config = dict(
    n_layer=12,
    d_model=256,
    head_dim=128,
    norm='rmsnorm',
    bias='none',
    init_std_qkv=0.0447,
    init_std_up=0.0447,
    lr_mult_down=3.0,
    grad_clip=2.0,
    seq_len=256,
)
MLP neurons of a small language model. Each row is named by its layer, matrix (gate and up: input weights) and neuron, and shows model dimensions 64-191. Each number is 128 + 24 x the weight over its row's rms, rounded and kept within 0 to 255. Numbers have three digits each. A neuron's up and down rows have the sign that makes its largest values positive.
Before each neuron's rows, "fires in" lists the words (lower case) most often at its 100 highest values on Wikipedia text that the model never trained on. A number after a token or word is its count.

fires in: "of" 26, "as" 14, "with" 14, "by" 13, "including" 11, "for" 6
L8.gate472:174126119115115089108158126114116164115126112083097168152134128105078090134103143139135110140136107112158118116127095099120146166125194150111082104165146155106111128103161153152085136164139107095139128122153137151124098157131151112124138115065131118108097110128142096159132097145111124132104153121142140133117123096104106127131112159114109143127141138134118113102133176171154163108117
L8.up472:124110107074118106123124130135103117173119117149098096085172134090158109172114149156111129128148137128153093176152157155088171105135145103113132191074133131140137123130134146112134119135128134139107142110128137124135109166133158129130168144145134135122144113091107109153094144108129115112156107116134192129130114109133126135145119158132152128136096127130099173105108125102131081116142

fires in: "as" 26, "a" 9, "her" 7, "his" 7, "became" 5
L7.gate542:167111138148159075124174134124122156119158144139165166106105097089111158164122149166153120120183122152123116148166071144109136093166169181133091147150113127116150136105172129156174124143120093158128163116121119106115154112176167136085154173124114148120158135100094164113126092146127134109124147129156143093143124111143097118126159115128117117094156095095140097110118143118112144141107
L7.up542:112123102133157114125115125135146145126124107149114118138125114096171089156167147185115125152150146160132089131130152162139100114142108143106142093114093168145146113125163158142119185155136113074156185129143162123175107123138164099148146163122128114110135108107124131127141134114129133134116139143122145154105095129139108088140182159126134087132126137135150180145123141136144148101090

fires in: "and" 45, "or" 12, "of" 9, "in" 6, "had" 6, "with" 4
L8.gate559:182120084133116149141085095108113151135123132131126139155109128123085137161116121145132117091143122133136128129161110118089095109136103148119120110167135092134081113124158126105078114098125133141102149101125198146126143121151114154156155134177135113108104096142122117141116119154129150051143163134153105121134108089167142149148100136121106122109121117092112121114139128122125139094135
L8.up559:145128087104107114121102116128110131123084139117131147138134142148110098154110139160116129071119144146106158128151158161088136081143140126098085131188114124113139126152153083140129077125136110106109118065132096095111142101149138145107128121154142150113128108128126070201139118123101143119162173119103139091134127092157161100088125122092132103097127149136146177104126149130107104106132

fires in: "to" 82, "op" 6
L8.gate132:150174119137108138163133101163150139141141089126118109130117159114156098141168147115101134131128150151050163121129142127122117098077080099177126125148153129099136114109107174085100164150079102160136120111113129145139133131158093126150100137088122136140128104119141112161140131118165112127130152111112172126120122113147119141135134133137094137138128157089128117163129107109138158123141
L8.up132:104139169154166140131122130149142121101143162135097115097183146126158110116115098096159126138085134113089110106131135136096118168152139129158118109122111071083132114172096134132164110152108143136103113108153122098124154122109100129151153098121135127138128125156143153134127171130130165168135128164152126131148163106146162125134113130118131059168098147148117147152077166099064141126149

fires in: "by" 32, "of" 17, "to" 11, "began" 7, "upon" 4, "without" 4
L9.gate276:103115112109089138115149145101104088154142114123148148158101140100115128123166131115122120107123131118128139170154116131115123130100145166122137132149106145124132148150141133107119174144129126159144115116172146120119079132087122092112136065099162099138127133109189114144109127134125130136152143138141138113155122177134128064163132167130081148089115141134110134119095176146099107144137
L9.up276:108127107124121102137134089166122102129189153120084162170119111107133098143113134157129148093140148146101132144144150156141142126111106118151098141098130145097098128104127134135123129099146104123148118146149129141123132157097108110149113142088169130099121108131158078148133124148087144141143137119162115122125182110083113116136138145106131168094105175129080122129167132139156168132114

fires in: "to" 50, "did" 9, "would" 7, "not" 5, "might" 5, "may" 4
L8.gate368:090119128107093105159138086120174089142121131136140130152074129111152161132127121139141101104123170131165116160161101076112122146109092146136126095147147090156121130135138103155097137125161146079085090060170110136139119172110094097100128096111121120126162162120141178129093103124111134092152160162173096092110084136146115143143117137112107167170135081090119118116102138135145161128115
L8.up368:178102094110154088131149097139136123135132118137134123147091123131146134122143133114147079137127116142107158143119119153109120151084146156159118117116125114161121136151139141153130138069091114140140113153120130096103152081094073132150124183114156139088098164105151123148154142141100132137105153144158125146126142113169110167137110171183120108125081139095146177172112125131154123148124

fires in: "be" 49, "by" 4, "us" 4
L7.gate45:160150170164126112104121159121131142161138145134090168143107134158102100066187120137153082127158099149066127112133112152098116152127115130111142153171151137102137103125142137159110124137142109129148131153161151176095116156140181121122137119122106125157118118124114135136106125126131106108096158048168185136154151102116148135170153120083130126164124121155125125078160131127097153148095
L7.up45:135138126121071116138128123145139098130152136087117124122159136131117125143111126164108093107145166081152122131120084126138109131121108134157139081089124123111174092124134116143167141153130131101148139134098128143149166160136105096174128118125091133145141117106134112126110168155090161151133121162118145123087115094098146180147122183116093114115122123158131119154145190136118115156153

fires in: "to" 25, "from" 17, "of" 10, "narragansett" 10
L7.gate666:085128144103087090146133143079114131133134097129150130114118129119081095120115194162130097130106143156066103133134150111141143096125112102128121124114133113136089173164149106115140158134147140151138157148162154103141127121169118152127146140099144130104107138114111097110125129110099121142123096095093115140066145159123160149131155081091149168109113130152127140147148149099099123155142
L7.up666:155153135131093122090187143156095132160142123119157118132120117123130139144119147136145118137117137186138118138111114175105144116121114133162104121132153124165108165128146104144135123193121131154123130181167149116106093101136127128100134120116097137115128152124125112140123122156095113100135132187119161135131172152147121111142134169106114146128140136151125101144132086095163092149173

fires in: "which" 69, "what" 10, "who" 8, "that" 8
L7.gate365:137126147139101112128152160123160118140084086101105149164110110100155073132138120151109103087148143067138130092146159110136150140121116147108108141128110128161139151128134102135118154054153137122080100107141101110130132066143124101093174129131116169106156158158161121115092126170117095139116114128153131109118110147142131155100119108115132119096144140162126136121153131120101126111132
L7.up365:150093107172137157107147157105115111152103094141086117130134129140125148172111128139124080102168135108102155131126148139096141128096111091153140144138139100142129161154074169106094151104150135117126133107142162133112196090142127101145128148174112118108147150100100146150112122106121115110126154139169150129080131089101136137085125140094145055124117154149064093097133153141099189118108

fires in: "his" 36, "her" 11, "him" 8, "ferencváros" 4
L4.gate653:143136127116099095137116135118137121105098162135109151083122128116145127143104157182118112106148130115182105108138131085135122158095115094101142153173112146117158150116128090142127111117103140128111108090103139147140153130152127111177132100175104131181142135115143127173073126167096167113101148150110142101126123114143161079121054162140120092121118131127143132083155121127102153150093
L4.up653:146127140165138145105121168127123118123134109137100127106120155101118143157107127123137090136142136082136150147131110150124128128154117132151130158116109167100130129147121165123111127142087196132158166121147155118132106090162129144110161109143111135145086104118125136124126150164148126120102170160114142126117112131160127129095133107117135095116158148113139100090114127155114126078114

fires in: "life" 20, "career" 14, "work" 13, "education" 7, "birth" 6, "history" 5
L8.gate300:137162135148109178102151152152144115152174128166143121127144137153152139125083135181119120130111099113133092121140099139122141159105122161112107126144127122117159145168093133105104114140092122176148145102138123173143087108135087150149107111126108140054137141107119093129125139130142109089094114103109136156162084102126077146165072161083162112123151102126125113089108127103116150133115
L8.up300:121179164149152144113111126141117147133140132116149133133146115167146166114137125151134158143139130113094130157119126135136135145128136118122176101107104138070135126121122154140093154137141091133105135113125135139137101122108152083172160109164125122137176127134116122124126141132143148094160144132146137167104124082125130166135128140148069119132102154139114181149115098137107119079138

fires in: "to" 70, "not" 13, "they" 5
L9.gate480:085142136115101107119141132152161121106091139129101138130097164103133121152144140151132093097107140108124107113132153118126134158138155139155111150116140119132134139116109128112157147107155197121136118071145100100110097099124131087111142149159157119102124117140154159138152158150100098175118167123201136113138110107145117167186104171113138107111134109145099140109137192098155155120123
L9.up480:085136142165091141124090146136136110125075102136121120119119186094103142095125144174147108068155103129122157110128157112130098117095127099160122130116127188084111130133095109121136162093191145140147116072161102107127119118132146124088178118132144189127141137117152119132115161097121123173092152105178122132181124156109137165135138145091124126124076154146132132133092135132127142146125

fires in: "in" 11, "college" 9, "school" 9, "education" 9, "attended" 7, "life" 6
L8.gate608:107138123141134162109135144116075116130160134140160151097094134139147148133100144146110103139154132111146083139116128144126110152099172151091134116112110091124119125174097118137175163163159138142137155107106115140125127143154154126124141118109137137153114143101141124156097129114115136108136094127128101187074136120156099134104116085101107146156118123090116123111143092098102151146118
L8.up608:151117095092121123131135201106130160137096146116096142101110154152144142124124087163142099167138130101117133133141101156077114136109146113132109125123099120136119128088138114176127082123122133154124142097135134159131130075136118153111136159108084121158150079129141174096132131132146138151127135116136147145130130152125147154140150137099135115081115160100148146163135136134134128093128

fires in: "that" 71, "as" 18
L7.gate280:149135124129145147131139100129145111142095146147106135103144118112099154162119101142135127154161171145098155134111104109155127145134174176177140140111136081106102119152094141186099137122141106170148129133111098087067114119134133162128120136151109137170136151144104095145126138105121112102158086153124111115142070112121076094098129167166158126132140117161132155124122185145108159129094
L7.up280:155125127146103126156119122128112154087124104084159093125143134118116101131085116121120099095150142153146115135112169115111078099116137113121160127144127146115153147087118134116132121108051125108113107094108168138152174090114163092111134144155078103130118167141117097149112126140139122155141118150165133146150123130183129127119137146127105123164111159119140132125168122110105132163155

fires in: "that" 55, "which" 22, "as" 10
L9.gate222:133109147141110150129062113087140147149121135138092123124171134112128094149125118107111083121140129129121106124144138111153116121131079135136117123132167090109175087151119125123148147124124125122115144128086083077144163127167139184154138140138084145150154145127095118119121115138121139159136117107111130112127114135116098122125181114140157123083102114141174099221109119120135127156133
L9.up222:160125152126132092112148117188200130124160132087076100138146078105114164157111103130125133128131111124102170118091138109113105133149112159142125099148099098147117152158108126140064100109086124124136138123085137103105120104119120123122135137087130164067142138151140136131100132135131053163161108175139141154161118139063153162137145138119141084117101184138132129153117106133141169103143

fires in: "to" 17, "the" 17, "its" 11, "of" 10, "a" 8, "for" 6
L8.gate149:144107121124111131125160147126123102123119156095122170122158078092143169145177133161147124106142186147110101143122128155122134122151192175112150161127084123108094149138159118141126142083190097170123130164158099136126100111141083145143138131068173111143115095096142109145109088116154114100136147149144132133109143145131105081118133116163137116128152136091143160085163136117118134158127
L8.up149:132087154151118156163131127146124107133143150122113154104162084097133181121128110140132116067126145183120172156141140112109156144087128135111139146123128163107088138120114121165109143110107103151149165166136118115124109128134095139137123159101146135091056125123085154169132118151113145101174172100156132121108180156103127161130132152136168170098144088108069138104122098101148144102126

fires in: "to" 68
L8.gate466:147141156107120111103116103130097123120116122117081124128121110167177118133084152125087113151132123173120161117129102128120136131097135146120143086130102103146184148114097121074165190159153159100120111144120156135159160148170172119153142134102153137132144151129109118139138111176173128106161145118110100103097144120151135101148127111125185137112119145115148098156132143129122123162083
L8.up466:091166143115105111098113122140153159157109150155141131102163109130072129121115103099087139117141170117172142098117109119109185125097114137159130090144082132114150094135129089111101103110147074112144103132128139085092137138113128106087140154164145132180136145145133134096129135112106114157101138147174131074154154115155138158097100107144136102138128108111131149127123168132155148084124

fires in: "was" 14, "married" 13, "source" 10, "died" 7, "appearances" 5, "been" 5
L4.gate287:166165129107145121109144140124134121167121101123153097123134120140133154110156167152115133150129140133135089138089158155124159190058104124130104124170123111119088112126120126156122111158144091145161182111129135129101163123144128125131075151094137139156141129066108123127114147154099095114128127107155117150143143133131129126095129139096095144173101177138108108151107131077126157073189
L4.up287:106176132103116125124097144108155131134152163147146140109112127152146125094133123102182153138147153139076083137164145118110170182078143148154115101159111097172082094145139146146142072129083105147122124095156115106147163125130137134127100145118112112117162099106147157135123149096141118140134109109149125141154129107140153150126079122126123141131092099110148142118137144133143141114134

fires in: "is" 37, "being" 25, "been" 12, "be" 12, "was" 11
L2.gate630:130168103119153126092147134095144105139152109124173130103127130127104152110137113137087140105095131131113132119080132085119130115136096127134122073099120134129110102114119130090085138148164130127117120173128133147103141124135141179107113131096148139128083155129145105158160130125061108103130132111157104142160133111142143110157095153109086119160127078063121133166125197122111146132109
L2.up630:105092117155126152139098123128150134065137124156165115120112141105111168138150113135140137140135138163113135098129108108133085123180119135111144099111099163127126120104094118138116117170129099152104129128143119146137117116110126140136109128081145112115135091096105122126153125156129139120170113115128111139155168135100157077143108184115102149163141116076140146170161166143103148136136

fires in: "the" 44, "his" 7, "main" 5, "that" 5, "s" 4
L7.gate225:136131137155102126130139142091171162060120152087082125087119121120119113127145140141114100153134109149095123104140121130127123120114173115111154094097120134132121136129109140088136113104126127148127125081148169185139152098114108145131107112134123170076148119119138116182064127118093138181108102153112126129102113127159127084138130126133118128109118128144157132108158131149099161148074
L7.up225:113110167158141142128184162163104093114142135113115163129119100088166095160171133129170119117138149080112145093140089148139149097105125116175120144142130124103133118121098101104148108090133092132086098170118120107095147089155140137126130106124133112156115112123119099094146147136129100111123155086103145099161145111129120164101103134161099146120128150113138119127179103131107116124123

fires in: "served" 24, "known" 11, "hill" 9, "terms" 8, "soon" 4, "quickly" 4
L2.gate611:146121104125109092145151123150127144137154138102160148133122089132132120060105104122113093161079107149109129121118129134142092146089101119106189152130117126102128115171138145137098105130110184112123121178141116091121111061132132061153152141124116092124151095191158116186095126146123072123117115126105122147131104099113128155120137167130133134120132116130131113154144186141125139111127
L2.up611:141113089120106152168124104111123159133133138139128164128106113111125116108140128112150131094164128187138149117142141130165127099074127111090151183095114128154115149159128098104105129122118142119111177099146122090139106119116143053131098147103122146088089122158128140157105088114169106130108134110062158136141151057094137137114153134117123089140097124125133153139154158148120109158114